config = dict(
    n_layer=13,
    d_model=256,
    n_head=4,
    n_kv_head=4,
    head_dim=64,
    d_mlp=704,
    vocab_size=7579,
    activation='geglu',
    norm='layernorm',
    norm_place='peri',
    norm_eps=1e-06,
    positions='rope',
    rope_base=10000.0,
    rope_fraction=1.0,
    qk_norm=False,
    attn_scale=0.125,
    bias='none',
    tie_embeddings=True,
    parallel_block=False,
    extras=['capped logits'],
    init='normal',
    init_std_qkv=0.0739,
    init_std_o=0.0145,
    init_std_up=0.0739,
    init_std_down=0.00874,
    optimizer='adamw',
    lr=0.00115,
    beta1=0.95,
    beta2=0.98,
    weight_decay=0.087,
    lr_head=0.00847,
    grad_clip=0.5,
    warmup_steps=414,
    schedule='wsd',
    decay_fraction=0.717,
    decay_shape='sqrt',
    final_lr_fraction=0.05,
    batch_tokens=32768,
    seq_len=1024,
    doc_mask=True,
    train_tokens=222400000,
    steps=6788,
    dataset='wikipedia_en',
)
MLP neurons of a small language model. Each row is named by its layer, matrix (gate and up: input weights; down: output weights) and neuron, and shows model dimensions 128-223. Each number is 128 + 24 x the weight over its row's rms, rounded and kept within 0 to 255. Numbers have three digits each. A neuron's up and down rows have the sign that makes its largest values positive.
After each neuron's rows, "fires before" lists the tokens most often just after its 100 highest values on Wikipedia text that the model never trained on.

L8.gate85:137095136145096133141129137154149061154104131172121103148123109170143130132133119125122117099147101096150110125113125106179175110144069093155151083154117114140133128119118126103100129087105179121115091104123120088162124148120135107128123160120141065145142122132147118130145126090105133109
L8.up85:153121121158164088151164096131141109096130133108144150123124129128113149122137184133145128162120110156115146120183129155091127131156131126165129093140168157088122159127101113119085126117126164124065151153116109104094170144174115121148121176138131157147159157132116132084151119096124165108
L8.down85:091159148097093177134126124125146121090139149098108155184127155115151135177078111131108122108114134092120107111108163098120113148125150140091111123106173178135087080106143108106144087190144143153120124163137109119140120154148112129126121092128094163094119140112107107100119137135118108131
fires before: " |", " (", "\n", ":", " |\n", ","

L7.gate670:170145105149150126137149169171126139118152146151136160117150103119118160137102138130082094089134105066139122122123111122123125135181112105128134148084149125116094094143122106132104069100123108139112188091117143132129165118133117105130126157148141115128162140168097140156124091118143077098
L7.up670:125110132160122118099130096125133166104152107094128095176109132091065132136131146098137095128157103129153138081107082113097141132159111100120157099128150131070126150139146139125116093095141127151141121118121162115088108153097098141127129133126162139169116158168111138147135132140166111110
L7.down670:165122110127160145163136101138141120136100133120118136127152118075147137100139122142091150134115129148085091173070116151138109135088078141158100122131124146165105122113126111123157109136145175142127076137174148165123139125108152136144128082103124128116137122117176118159080167144101165154
fires before: ".", "0", " |", "°"

L8.gate607:145120089160163109132161188118134116130101128114124129093174108119097109141141179119145146135131109103138156086198100129119139173126141116187158139099153159137138137129137126158103144141161081161141097133116111148115121146130115141089120120144119185127088109168113100124085126118117116129
L8.up607:160150146169137116137105162158129144090131133132130133147176138144116137158155152148121094117059100163125115121116066111146127151137138149176178146117093102112148096084099116123112134091124153099130119129120128142128102152085142126173138121121139140129126127154128132108128147111141120153
L8.down607:115108170106106111114113086148138117159107123136106082117137198137097140110125107118148119122141125115125136123082118167142155144114150111148155116119149105125100142132178070152102152100083083115077160130141149154105136121098113121103134153094138081154139103104158129132135133087130128093
fires before: " |", ")", "-", "é"

L8.gate561:113130121122079134093132141181133094101131161118143194123122106123103090112090170143137177111109186105139099135112119159144134132139107115081169138155126120110136141136078099132091130116127099176153147134126132189143155099127112092139138127082137101119154113127110133107099169139116166113
L8.up561:155131163148188103124112124138119182113134063129129157133148179157136102111092160118155114130141113125106112128142095159171112125104133153139137096161098159129168143130131120130117124100136126127139149126112118080110107114141156149177130123097135127136133121169094121103141126108169159116
L8.down561:141147154127149131128080139162109107150134144124104064148109135137106134152128141104081159149136089129119162112141098103131067110142160138190112127081119098111110112105140151144144116125164147120129106125159078106136129121168101112090149116140148147141198113100150131156140071109170102121
fires before: ",", ".\n\n", ".", " |", " and"

L8.gate118:172148090085090091098143111141160130158127123146155116125131119112132109120140144103136143090124146095136136129105136099148128094132119128174129148147130116114170141112130109146141111096133142119120156123147112176137154142124103092123096078126113155115117095160187134130107118102114174135
L8.up118:094134136145122108105094156115149116127101125094140125164097161185131130192113112110128093141131141132127145127118091184107133114091135130164127101147125108114161163103124137103115147117116123122107137125132168115078152156124134113158174159150148095157155127140107143153136090084064111108
L8.down118:118096141090108100155121145153130152118081133105124115148161134091167143097159142160102173097130099097158129143090152132155099145178131102152112096110115109128174082172128132148114125146178147143135101174138126152113099120110093172145096097160136166099145124106103116131084137136114126175
fires before: ",", " |", ".", " May", "–"

L3.gate696:135150148155122163130125094145102200084146125136097133156138138127146089106123127115189118156108130095112103122107112160103110147120117192123090142117136117146087118078162114144141137148114089126129115130177121099095129136165094095157134151153093093096118101139108154136154136108149145143
L3.up696:161164147095153139126162193142154135100117113127142112137130114102121121070137118148149157161103097104132142085141081136153128134121160132121145102105102064123120085128123121104099110091159140133101153135134113136095082164143162146125144172094153142125143130116124143154146181159104104145
L3.down696:114125124166086151121120093148127120135146109104136159127133123115116143140096144134128090110133172121103136159124174124078126109123139133137091166124163186143128200126135109128159151132117105102133114140142101103158167080145094120128099125150105115147106119143130125106102060102138135139
fires before: "-", " league"

L8.gate245:108134066097100136125151131138105114129110140087120120152142102149143172115147096142139104140086124092123116159159133131141123108115157141163096101110105128123118124116103108138111121079163146124094085156134132094125095140128090133092121159141092106124151088142147057100115115122121092115
L8.up245:152105133149140078117142117182077125142127137142112142138143116131099110144056098103146124117121137091052171141106132105092126139156127092096142139171139108141133128125162105113115170119120151132132141098126077145118137108117104064129095124114108136183160147161125113072127111153115106131
L8.down245:147124159143097113130142137136137124064101110135133164158077127159152125157119126110138144126136165151127091128130156108136155106149116147118138133139133106155147135145138112165135134119114139153140122135118169151146110121140124111091118082121157140097156157142167149131123121142085141123
fires before: "|", "===", "-", " |\n"

L3.gate131:164116094122160144124120116153136142112088125127076119168126158134120116122158127139103118146149081097144132120182144170150099197086158174162120078118170114141156159091124134123106131151102105153115109101118130083096137154147101098120153116113062111111129141115111122134119101103107129135
L3.up131:127185119113149119138119144164128118158159144180141112161113090152112140063136146134056135108161126121115128125100170115131121162101135139149124111084135115136109124136091153095171135127091130143076155133142064108117086139095109106143160135114162169120110143182095100128137135126152085131
L3.down131:135069109155099121151145096117140146103113116053093129094125158118108131131103136115155114131114117115145154124161070130140125082145129092097137149149151142145134152152157131150110127146167124140156106126110148166152166096173151148123082103118094089111153150093139157129130136123092160106
fires before: "-"